Part of a small language model's weights.
Size: 8 layers, width 576, 4 heads of 96, MLP 2304 SwiGLU, vocabulary 18895, 60.8M parameters.
Architecture: RMSNorm before each block, rotary positions, untied embeddings.
Training: a variant of Muon for these matrices, 577M tokens.
MLP neurons of a small language model. Each row is named by its layer, matrix (gate and up: input weights) and neuron, and shows model dimensions 400-495. Each number is 128 + 32 x the weight over its row's rms, rounded and kept within 0 to 255. Numbers have three digits each. A neuron's up and down rows have the sign that makes its largest values positive.
A block is one neuron, or neurons of one layer that tend to fire together. After each block is what it responds to, as a language model described it from the Wikipedia text at the highest values.

L5.gate208:127151147068083080149142195093154143034144126068126106067170111095043122139187134108148120124104154171134147142113195027183150184138081094146148166112140121151191142138131145162182152091123109115179160146100143155173108077129098132151133099090167141107107146105098074137113139152089135163
L5.up208:136141109092152138147137102135071159133114069151149152081131135183152106153137089086221172115124118111167125126158144126138118111151188115163100092101111122134108100121119115142132029116149107130061093105152098088110150169173116130146151138142172066136104127098111136111141124134163121101
L5.gate218:165118077151122120128153150144082180104164126113084151135140097163156129149144115114106093123118106156153132092093124140116143139091143147128172084151122161132149175107125122156151105086149170075123127156128151131164105160182069123115133185129116135087123068127161110104133148120140127145
L5.up218:108153143153186149135103120115100170133136165141147093144147112146114139137113151162093146142106150129152085154169164117119158095101076124115200131125101138104093194118112205134108121098113197133160093105120151135127187156100078117102122128180111164072154108161166116129115099141218147142
L5.gate499:122171131096141116117153202130145081100145136108146125171125132094133120137158124153139143159199145202141083128164143093155154037136108114107153115072120135123144162075148115159154137081161177157215139154104138163097124167092150147086168111109124154140120133143154158063137077126123099141
L5.up499:134091202085135144133064154147121152131084119157133154152200166204140088122156071163163107139128088097163170118125179122104115120111163105090126113071154149173167146092218129145082132097096149075170137120142148069134126091134102095151108106170169138078120104135120134190186173116067182163
L5.gate934:137067140184166143156076158114097126098100185136130104097213120148060084079120108076182098110145179140227132120155153128143135102120072172143179134093141115113123173059104137079134134161159101111135073149139170078117078081166143146166167100116153104077101130112122146189102114144115047070
L5.up934:136142087098130106192137116062135113153061143143129165110137155123129135098173119146142118099148110129142179138128129126121108157135112105065147213080107095116143095108116149121148100062154138175119135122155153097127091104178122070080179165123144131186136123120130092039171167138173119165
L5.gate1047:101099110219176067131142174105120175123115147098066051147162141129169192163110112061132135114086180175035115152149127129171127147079168139144127100108079209098084178116141119151049137058117144160116169139121195161152084069143157134148147116144201088120094151095135139108121106141102165132
L5.up1047:127156066149145149106097115104130145108168082091101167159076114110181114069146158093117131089111085155139141121123180137113112110114199157100118077102153138098102127075174146099121128124147083106105063068101107158131118100116145132145152204120131102095147087164174182082104153123170090108
L5.gate1201:128155167110146147175115178132131085140087059151158093171142170151099092129135101063177103144131132149103137157165174106113142099137170087136142174147168177116113134090157162189112140121136144127202103109185095145132140117111161083183127096110147058095126074165123115151227092171137090130
L5.up1201:104174125103095069152113096136044157139067124131113080168160137114163147132173185091180099148122188112080142088109179139180150136172153134101147090149112096115133160087139143074139087115097096150129147105134105148106099115122112103082137158123164141104144094129091117145160145155121058151
L5.gate1936:133116146099118163133142111111107084121138166123101131149142172130119086144193145145169142106112074128112123101155131139151136130150170099124125143144117135240105168086122087148142143043182111150105084170152108151113152118103091117117172120120152113134121095091098167162111103170177078121
L5.up1936:111087169104140063122140167065103130176121095137106177156155171083093183116199097111146098079122169159113096121151113137098067147142154113087083148131148123142085100138125126109161068127173115112078163109100123127143127125101083100184158143141191133127174095158103111149119142150148151118
L5.gate2207:200130074058137103140111157181105177111134089168091106179120077177071107202140114119117124084168159163147158062102102066191174092080161135145092140150182217160152206139119078139109144117113164128148151126142197149150162132080134124117105183099181151071149089162080086109096107155100106134
L5.up2207:172147127137160105118070143184131094182147147132085121112120060136139113164133121085085165161126159190177096162042071050137125115153147173162086137098155172120125210160148042102102122149087068089131129120134103127149087122092134144078148097107081150134202133157102131153124073133130114132
Responds to: Predicate-linking function words. Function words that open a pending clause or complement, such as to after difficult or able, not, modals, and one of which.

L3.gate62:098184123192092158134149099106102115112142115115196082074136144136101057187158147145074133133114139097130167164112105089149109160074108108134165115150146117158172122069121125115053163159174121113120129151159157124100059163084144144110154138090098092134126115171055101122123085068137092120
L3.up62:146049087111113110118096083158132101142111132125139155144095103107108167075136134101123175130092112113163138136158102091116134180151151130118095130129142148086127121106204104143114134105128144087115163137097144170104092089165171115150151128140164115168123117159098211067123131133149089132
L3.gate944:101135134101208075118178156194128188099139069145092091106128160113108081127094127134144084099116106121123158097096140177141134122150183127205130123149148092105124085151148114113103137110103125114122159136125108117152117139107094092115097143128126129109103198085075143161068085198123112115
L3.up944:150100133116114167135082131163102146099150160158075070133117106087096167144130076165130186183154150134129107164117131092134064151106125101125043091153099131094099079100138155131159169166100143138127138145155159101121165144154168152169094075190176103153105115137117111142134129089102174121
L3.gate1090:185163119129080145116112117127109131112159138121147167151085195117145156135176087094110123128142108152142087179107054168186128164114094122094149109141120091098131168166116185128106119106110192147189086143084139104176101119193094178160188157143138106122090171168133122201154130110099022097
L3.up1090:167105102154148155145094134079118109087128158098151073135143116075154143097164119173112136143097124099165125129064092052150116113108153150146191090101096102163121200118129102122121110167100139133100086095157149094111073119159109117088124160134091175097074190118089138134129108110106058163
L3.gate1434:120164131131121094172104082125117138102149146121110119154170135108081128133140165081119156109103137075096103194152112121157168174173163122090127144152133101172142148148112187136133099072123167131138161141126144102114095167103078155185111136054188144140129110149061141090139099099142142150
L3.up1434:140133133137168108130160063146145116104132121110176101070144124084168114168119129052162070118135126124174100119160164115135168123107180139112106183134149104132132175128109123159138166122107190082135052112148126113120128126119085168190115167111141123080105134155152089170147069102114161121
L3.gate1529:114122101075097128073130119167150165092123066160136127114149183107137082150103111149125187171071152110120136073164084114171080069082152099116124071155090101091102119120125128143150154117142149122105152068116166121156164126151099137096120139162172101137092151072150142133115115129084121167
L3.up1529:127089133050152128064145125191128135128136098109184083117185108137175095167173132116187186086116085063125125107157163106089146136164176106144132114120127135167076102099188127159088155117096158145094104101155177165128163117106081142157143076114141148151104142097160127127123106118093144160
L3.gate1661:133154084169121054113133161128134176155125124160149126088140141068162131085110122104133132178113152068167128070150128073116147117070152127107117114150145124153071111056169144140115101181129109102191113098173134146154112113116159112103160145127123099075128150146188107177073069105103129119
L3.up1661:117101117146129069090124109178179171119069062178161158113207193157207119149116124063122110134088050151061129164110126135174163090125153134112123172171133103140153124148081117134123094130157144131159133088075233123140114108150107172165117162147166164077124110161096192112074149204124104160
L3.gate2118:161071099088087140096120070151078143107128114150139152107122159149135081130143118093150152161169101140150119095158154098142141136135070089114110147150069090154148159093141180123130122111085140151165151157085203145168192123185119143154192150122082154083098180159164133104095099077103140129
L3.up2118:154074079152108233093122181084122191160150069146102140132166128191172147105171080083159097152139142150124135103149181148082101075157067133168161100114101109160133117119174114156132093138114138123154135140130113140136147142105138091144194145077079137140129134183120152168151050158091152181
L3.gate2182:120143090120151118109111109135084126182097035144136147113171151177094161176113092059153138147103138127105131140120132126145161151073180075043104124127165120130082140121122113163137104096123201081153154075108158161143109051107157147203147130091161141134105160151109119143115082134078108117
L3.up2182:118149094239122066129089132188117132155149065153119120092136147191131104059146112103113156135118132113148156155147155120172080121093138114111123136139176079126087126088144127154156131071108166114108109139156132177079100105168102106084114146123181176121076119105127112200203132126117126135
Responds to: Clause-initial quantifiers. Quantity, number and negation words opening a sentence or clause, often a word's second piece, such as Nothing, Few, Nine, over, most, no.

L5.gate91:112158124131099124120151117083156162067128169204145035132108162154144094172149120145130148153172144133091137146143137180084167122144122144139128138227154098095182139089151101163167074140087182137132096115083132093104097119101084120148118144070131119061199173125112080124139106149121126137
L5.up91:071128170117062158112132113155116191110111151090199159091112103129139067114074139115149157146094143128168121131133107199150134112124113126141130099175132166155153181122063153104110159140143119087117124122102126147096138104073063133125150110132115149100130142118152061150091095094193107158
L5.gate1220:140055186149183062136097131141186157151130121156144103118124122093128130106143137143185123162204097118136068152114138144070141103065120146074127173139070130150160127112164156181088108103098162129110087187148156137096114152160118118142143119188126157172141134080147144138165100179139094116
L5.up1220:124190155145105107132086121160089200098128092193159151053162138138108132141127088101113120086088143173161164094138036180134136139125133159086181145122159106078193139094177136195078183188138116200136142130094127155118090134165142125117066133135136178085120069135121133126122125126115126122
L5.gate1265:086131153126167142137147111116116138079126121136149141146143142152131055135112133172164143156146113137115141092128121133171162109108110119091160085154122087181213140122081086081072118140116151188116103159096120153163163119082077109125141089083110142112158113072118133123149111139095142059
L5.up1265:148124117085138116123076175096152156167082111120113151100176168130135088148165138132169153153134090126101185140147142152134092121068099142112164094161130135121151183152155162122093135133157178189132131152096109100149144092126117199099211132087118105147172122198063177134131152132104100108
L5.gate1286:129119156152154126100088161173118136104125109172128092124149166130152076195138139071147108158164156121133097105131127151142062136199168110152121128101168145119117170068079179137121188152133083169146096128122184165141149140152104087079135178126141140105132144112105139147138048111160097133
L5.up1286:147190168103094104133116117134142168092104155167098176139136136161127139120145144101143068085159077119085135108209086165115091150090160101143127152110080229098145096079126101153122157118104155178161113154142141116152105174157098136068161093147177102163173123073104167133130103101149108121
L5.gate1559:162137154089107167192117131064149141088073103120201115103079105099106125163122117129107114168122125153146176124117129150160155091119026049124138116133176154088169131102165170124126130085095205113154144153118122117150129123140081117159165183148185101100144118135145159139135135161149101145
L5.up1559:128094188033169120178099153107155175120096118099118109072121159178071057107098190127113096206091124079120138147104100183145133162071099091113091170039118126098118138119092138132113121102125115118113149145107119123090080168162128118144140141155173146144200076131174079071062097177124167075
L5.gate1895:125101135104117113098095078182114150124156126154137102187158152095160091074139137093128100123160070106077124123130134097158182139151166120109153164103148126129161183127142124120104068105153114143198104076096116118128122133112154106121175168068110140133189096105118160082097169134163127077
L5.up1895:170135120175122069148134119134126163175174089153150159139139142121169096138176152184116154157145117132152121132128124139146126165129157050118130196113134119115150164082163079071182103131103146149117111117152080130121101049113081157139116078200145147165079151106120184086148130154124126131
L5.gate2199:102139193118100061134084127140088133102114117120046084204137125110179100125146149131143121206190111162142144106110126127132107069145132145164142137078165190094155091135230129167137112146146122100100106136139168087146113080110117151107175083170165056149089130160146095105183132170096062124
L5.up2199:103098100124208087177203201103129129082125111074171121060126097110087072116156055112171094158095127096175145102125109219146143087136155144116129142129107128194152145154130160172203094136136057131174090097094146119147048153118072093105116139133148147180140138100129130096154126131086126153
L5.gate2302:154099157140118128169157184142140179097128070171127074200121090129160142082092140123081094117121163188116219054108100079152160120122157095088123085097152155148116101143140085171098127146102127163160186130152094113145107104154098145056170136063132111096173135216114124086102105146093100065
L5.up2302:098120147121106145133092066073092122082185160127073158180108076159138148198152148118117123075122128110102152097082098101193138122161093107077071140143128109071131117104109119088093166119123101093182135187107112095095116117131128141059053125130153153112175123091126134119071105099096164138
Responds to: Inside fixed phrases. Middle word of fixed multiword connectives, mostly well in as well as, plus soon and early in as soon/early as, and weaker predictable continuations like went on to.

L2.gate624:155111087064120135175090194117109087096140132126099137134122215091111189135115149128113115155156128135146074162139190123115144157143100119140071162114140191168123150158131180152098188101147107116148152091120118095127122110141106139030142138081080144054146138172139144092046126133111131125
L2.up624:152147080144105152237134134140141160135072118118156189129126126152152105198139105094093110131094125125176098165087145081107126180118125100195192142060130133144143112148160095158135128040112125144126121163179155125126110105102179128113120147124134117113166123123107154222145129202087112068
Responds to: Post-copula predicate openers. Word just after is/was/became/as or a comma that opens a predicate or appositive, such as a, also, now, formerly, particularly.

L3.gate230:038103141089116106207098095094169116095099096101151115104174153132139122167096145074176162215151132115148119099116126063148156097085108154185072132153202103147097185145118174113114146093091138119150083155157121098128132089124145137157138130118125048151115142150133092074148126112129096063
L3.up230:115072142111115066155075080122113147125115117089125143098164130097167127134158149125158100154102146117092097098129081153141138123139134153185056107169164091078132152108134138139074180068141145111129129116072126123169129106169080142105163140119117094104156161166153131085163105116098082093
L3.gate391:117166194141224085161109139141133115096120173117124160162162195135203082145122112077173077131152071116112126111168159115144149125144130123101172175121150154116134128163140170120127134109162161177155178061138132182125135103139128153081171177132167076139157050073112158162094169154137111100
L3.up391:106095079115164136163094105130084102108058134111153053090118078111123176153158181108133156114126167113109047135162104137175088189140138063143117143100171131099177116058133114143100204118069132117130093136104038201146123147095079090052134107143136135097080134115104139077153161127106168101
L3.gate606:129114152096145089113119162130160107129128113144167095110131118125147091101098094132167090175146081181150096164147110151139123123132112132112102154159130127140130145150127134147118144114083144118126075176055091178106125137076093101109088126069119109144172168151116130106095080116180139171
L3.up606:088115153152135133164170107133055116083113100159125142127129137111101085076200138106147136134145166133083110112173109154096116138109064161112098124187071144134075094146166178099135111132112147176062133079123143074147195129127150127104123145132149156140143165118138124155177133149145059106
L3.gate700:079129145116116073170067166117137134151193115161135125142119172152109129152145155107079112164180137092108086070140066097156139139116084134117108133136110154129106197195233141122120126145125128161127105172095095154159119132140138061114105142113118155162075177174069108112101138172154180110
L3.up700:119110136092155157130101165114104076130095124063129136080089135121142091114101116077080081140119085131109076181175152099123132134119107134120133123108086129157119228127129171122104114105154100119137163136086143149127148104080130205097193135152118147118131116179147132109189137162148118134
L3.gate987:119171134034132129068121144131143147155189169125075064151188160150124121126141096144125106185121126094137077162159121116121136104131106103130143120128095109145090149111121093132116193113157149162136110100192093125099110154064097138142124155087118104117140093147092151108104089174165099086
L3.up987:179119185106068113115124174108099112139107146177062095144108094110154148093131159099181091161166150130158175119135140171089127145077133143134139185139160114135104106133138147085067128068127194162120148147113136139038117122121146124080072138098153125143133138099081131065144109118150135138
L3.gate1203:149141149140137120099106131119149167103092096120173171220128115124130140133114114118194177183129167086103123100114099157128105172121086136103199139103118105227120116153146138187095160055149148147181103133152118109121168118090122173154195120113186138167200133097141141106136158187108100159
L3.up1203:142175156147167215140133115079125095156122087072094084104139161067130228098129133092145147158114173124138183103143130178126147097070126160115130111104157138106105116126192057150107125155115180106110092084140186131099134060129165098096174150150132142072176124127185179121039175115115127127
L3.gate1467:060126161147169096110139109129124153135166036144077117098133143120149101137149113076180147129159149111124090126094116129071181068120080138169064137148116092127104107114117143161138179089121128135127095089127125083103121165135109078111117126122098136100169148149129189134151121187121135165
L3.up1467:163238162077127155169094128179140169128099130201170074133130146109130111091144127098087127115123158091134112132180095147132121116156094135093130115042130163144161136127180134116178140134091117132133123116064129170147125104106136167066118156124131097081170131148104168116070222087148083140
L3.gate1884:082163125163186126183096147097157078127037099103089105124180131125106100130097089148119103126121119145131146151135118132159097136176092106133142102154148101141063035118124105129123123118156115186153140120211091123153137190155092126119186132081129123126149164111194135143092097142092081101
L3.up1884:130116124113097130097158124198132125194136129136144162082164180086161115142141147133133156165149130151137156120145127147117144135124123157130138097067075127155098119126110147110083178073062163132094142124179119181132123130153078132075173151153121154120134160108091157118117147186134117115
Responds to: Word after "as". The word right after "as" or "As" in phrases like "as of 2018", "as is the case", "as well", "as a result"; weaker: "which" after "for"/"of".

L2.gate583:139125157255163078092090165034137100110174156099149141110188169146149132081154104112157226143176180140116165101148188170132152106078116153136183126145148114183139125153132080143109123183126130153093119113121109104123145165091137090127150117073125135107144197079092179111122118172085140142
L2.up583:081148168109098102148132134127159143137108099116144107126195076155212116138080087122196066161098110090132121125168115135154154099131161107175149167109173093135181141155099110080105127151105117072110093092122119108158142170188102141057154155108159166073174096094120163114102088129135126106
Responds to: Role "as" after serve verbs. Mainly "as" after served, serving, worked, acted, employed, introducing a role or office, e.g. served as Bishop, worked as a merchant.

L5.gate83:126131139141195061122134144102146136156095131106116115119165114104142136182129105129191096145195155153138140140117144168133127118145156160205114195175118121127156092165161115149131146194093156103116091105135171127177150148129088099119135142159121157107121114078113166137115123139122151087
L5.up83:187086112156140105095061146115119146116119137141144146132147113152139111114099128159154150123116126112126130141082128166107104139125147145210136127126139143166175080159164138153065151106102203133121102087088133116101178099166172111144154130103163147118120112094152116149112120174093165103
L5.gate168:176136181111178123085130174190113163134105155078154231106070096126165175143098159107142156084130129110125110152172148107161144046096135139091126154136120125091185152070156150133077117158114088096190110098135134156092126166173205144157110087084072146139107168165183112222135142144140134150
L5.up168:148110165181131076117123085147134115157195187079147126114047121140102092044145135106142180098075174130144093168132188155151111127103138127142155105134147199167167132082201129144131126124190046075135123102092080124135129129172187205105175124128109165185106137153142141181088134160080141175
L5.gate818:166175123154168128154173133164067145120133125091118144093077175101138062135089104099149084172116120090073131154145099058117130077150165180137148110150078089104148133077113157093151086133121083103122133125117115167155114194111157123082086132129181091147130126131129123164116160146148116126
L5.up818:140168113117134091069172167116105115128137109169181100133158160163098124128136088148170120156161073169110135145161082126126092143185149127134106124130147159128181161131142128093115114093135086152165118109126160113127197133131135112144175122084109152173106070118096089098090094097165139179
L5.gate868:133093143101109129158094159102107088174144090116154121112144125204123192095135137159168184154159176172159107161127076161175101114100099125092127151178187102191144162127107095153077153108083184135086115115100102135120153166119149137103149087086113110092132072088133155121151173081078049100
L5.up868:108184151095127177142112151091121083142056144105146106156109118149109158160112113140139144156108078127153140159117135201173128142167059142184174157120129100157134163206153116124115126111129151158114115078117123100061121141203105198072127124124168158109136059108101111106102104118105130078
L5.gate1160:119152074149136172053091172082059150114136163106177150126176157131154163139167122182084086145146118128108133171077059136158167112152138131110118155215150087090152037139147144091109128085105174125122122145109179141107144140142098059056101212097178179110143147115118083088078123123103111097
L5.up1160:110099134173091114112144119119127109122152106125145131116192113171101183184157037105200116194143100153148120186119106132162067112152100116126160129151178110169158106087159075167185113135136150132137134114116070095069126147197182183056141156147116125113131062160160139184130089079111068074
L5.gate1959:171133131068102084117121118114084181119133034167216148161097178178101095175089091096101126128160132133127104089132106123251132085172056103104138147139138107156163174115122154113025127146142119155165132068140137121109145120080106114163144102121135116112212140089146186096117155161130152081
L5.up1959:141116104129049128121183091103074104069143069133135161176129135146097130097112120161176097088126080103052123093122145118146138120161168168147133138183120111139067119147119110181096069101119152189128104138108105088133118071100150119126105182049121182073147096115153172121118193105128159126
L5.gate1972:163130135226180118114146139174123136097169115127071181069128116155146139128137149089124155097180128108127127134108129141192104109121135089150149156158147139160136097111128112140086101134087082106091113057125154137121141160103188080105111167187163132128116106137149118193181069144117116149
L5.up1972:114104150106105123119097133127119115182094144102183125093076120122120119146151149166119095176196188154174111139196111141138121096122181117100135135082153150110160118048207094091129102138120115117086144140105087157138144137165165137097126108118111138213199170088084109113157125082078138102
L5.gate2057:106101075143093108154137115110086137109110130146142130166133138144120084110112116116172116098144156177111210142093178173097108127174114123150135130116097084153137135142155105120106163086158169140102188094072097143089160112172124078141091166139114149139102134092124104106127163131135107141
L5.up2057:120120137066142148117169170144084138098137113160129135127142177114117130101136081178124098109131163070133167126097125144077108116110099114128193151127117114168078047153156126077124112156050111132099148151153164160083101149178155160112083133108115115106117149091133158185125108168102119065
Responds to: The word "as". The word as (also As), mostly after role or employment verbs like worked, served, employed, and in "as well as" and "As of/As a result."

L2.gate1019:128140168136192152104145122132098180150126111149167184166104104128068123191059137138137073120139072164151059168185099105109126128109140161074126077128140122175111107092149159084129143055143194175177107125113014099173136138142107111114115093128097148100106112130142117175178158151088103124
L2.up1019:131075168118117136163205155100141139099151093134133123140112145089186106187105151172111065081161114138120144134145124118163181179168170091121091122149143145176142204070100112137255029101100110125174095096159082108104139076162144174119098135107149179051033099153098135142142068113154049168
Responds to: Infinitive "to" after ability/purpose. The infinitive marker "to" after words of ability, permission, purpose or intent, as in able to, allowing it to, designed to; sometimes "for" or "can".

L3.gate75:198119105140212123144082159166140131161143154068154179111126095156103147158074116122155203119135109121114132096103139060152137121152112127093121159143148162111182156105124118144153138109163063107160162105146136108156114104126135140216077110139107109142151088134163133183140149148156133114
L3.up75:117115156186156154091102083077140130170146190117126184138094147095134151121143118116155127131125189111159098165123106171091147079144126152099060101121135162123112086100137109124103143159156138127098168095127104134145135100146168167117135111116112160113129154115104148151102098169077099096
L3.gate130:112116156137122102118085220124143129161172030159116159199118128155122106158097108117127130109090130103137102170114138116167136104122118175075108139120066144107131148137095138130107106109116064081125149132164134113114123212126123135140176062138101124167147102115226123151123155157082151122
L3.up130:173085168114089122174134185162158144160137117112129114120133122172122109096125094096148145100111136084092157142195092157126146119148136079176145112130051194130110094119069108129086095111166124168124176169119162091063170095131146147167130155128087194145106164132159156074060134090141133168
L3.gate170:211100153155063159077121149127147088152108101144139147186171148094157126119144109148098139120134207128153098160187182142152139141093139142122054089118149142136152159084165107120136139138086098113094115163165105101105127091150095129047135124123117107101094122139098150157152086151088078155
L3.up170:118130186138072181148125122156091121192149101149145123160128137102182174158173091134148112128147171074153087179157117179149152148092143160148097171109146137163137176126121153105048138061142102128139121113188125142071120180112122133109086096119190106154126164164155134076125113144130062190
L3.gate191:132088103111156102155125133118117034160157134131184183054118077151067120114117101148092149099108177136104095092150085110116078070105134121165134080169156083133109106130141106118182122135121166050171152193165138092128103102123141101098130193106148127170118169112129158151125131060153104108
L3.up191:170132156204122115142088110122093070065097088077146094148142103151163117137186074172127154186186140120106155090147122144105077101117127130096147152158099125126134156150153139121117116130109080094148140139088167182084138110223143132070123158138154094136111126100161149138099129131099164087
L3.gate582:165137111122090117142126207117131159139118106151163123093122148168164154139094086053188103133117139097103081143104059164087099132078122187133178177086198100037114131166107186129074202133141161123182160172099120152068131117135130148096105127133155139146129153121153119185111160145123108113
L3.up582:143114104121121130160155191116114149067095114105192077112094156137137164144114117116117103153124168122164145154152099115116179075090063126183069127116181147128157139068144197154107180138187152154124126136109170127110114087135158075091122130105121119146139113148121144149154102091121108091
L3.gate1200:079145132117114096059105120113097103125170143148120116190131047101111138142098154131087128168101106108123146108149126129151108096083088088149178159132156102123186148170154112116154111142132127110117098170127129169110109097210116194114144105123111164153084123142105171117071123115087108108
L3.up1200:132136104112145132148158124133118103126135172109096154130145082140103140117113092094134134159191145105185123101102114068159099068151136120166145177173200138075128127134118103139114065138113103029114135132155151131130083127144125159086109095085139121167150127180126156126149101139114117144
L3.gate1246:055078157121129113148070151119136069082141154125117182151121109069161113162090185080126140129120130127150122138115170106111117158109138113138088187128173150117117147159131200127147119153123128174165128144139117068132072070170113164097133130099161115141124154130078105125098141124150148136
L3.up1246:135171057124135129099138198135111125125182097158084102122139137110135108133119072114110164132159156120111145117173146101116071089078107140161100117134096108090087150048180117203122073110158113139174132041151146095072146125126075088117130143158129157054117153128134156121154106080162101129
L3.gate1659:142148080096154069099118216100130137113150082119139142110128117129160122153143090018118139166141114120168096129141068102147153035151142153138175190153105133134178108148147105114133047143146071081168167109115157123116080134170092119145112107169119135122135114129186116163121126122118124122
L3.up1659:142136162159133127128077149126149212149123127038190149143148069133165126149132120122091158170136155102126168139121072138128095098074171116114112125153183162123122138090084170144183129121139119120147221132145086076147216132161172152158187121154103113113132138127090136115138073116085158166
Responds to: Clause-linking "as" after comma. The word "as" (also since, so, meaning, due, followed) opening a linking clause after a comma, e.g. ", as well as", ", as no further".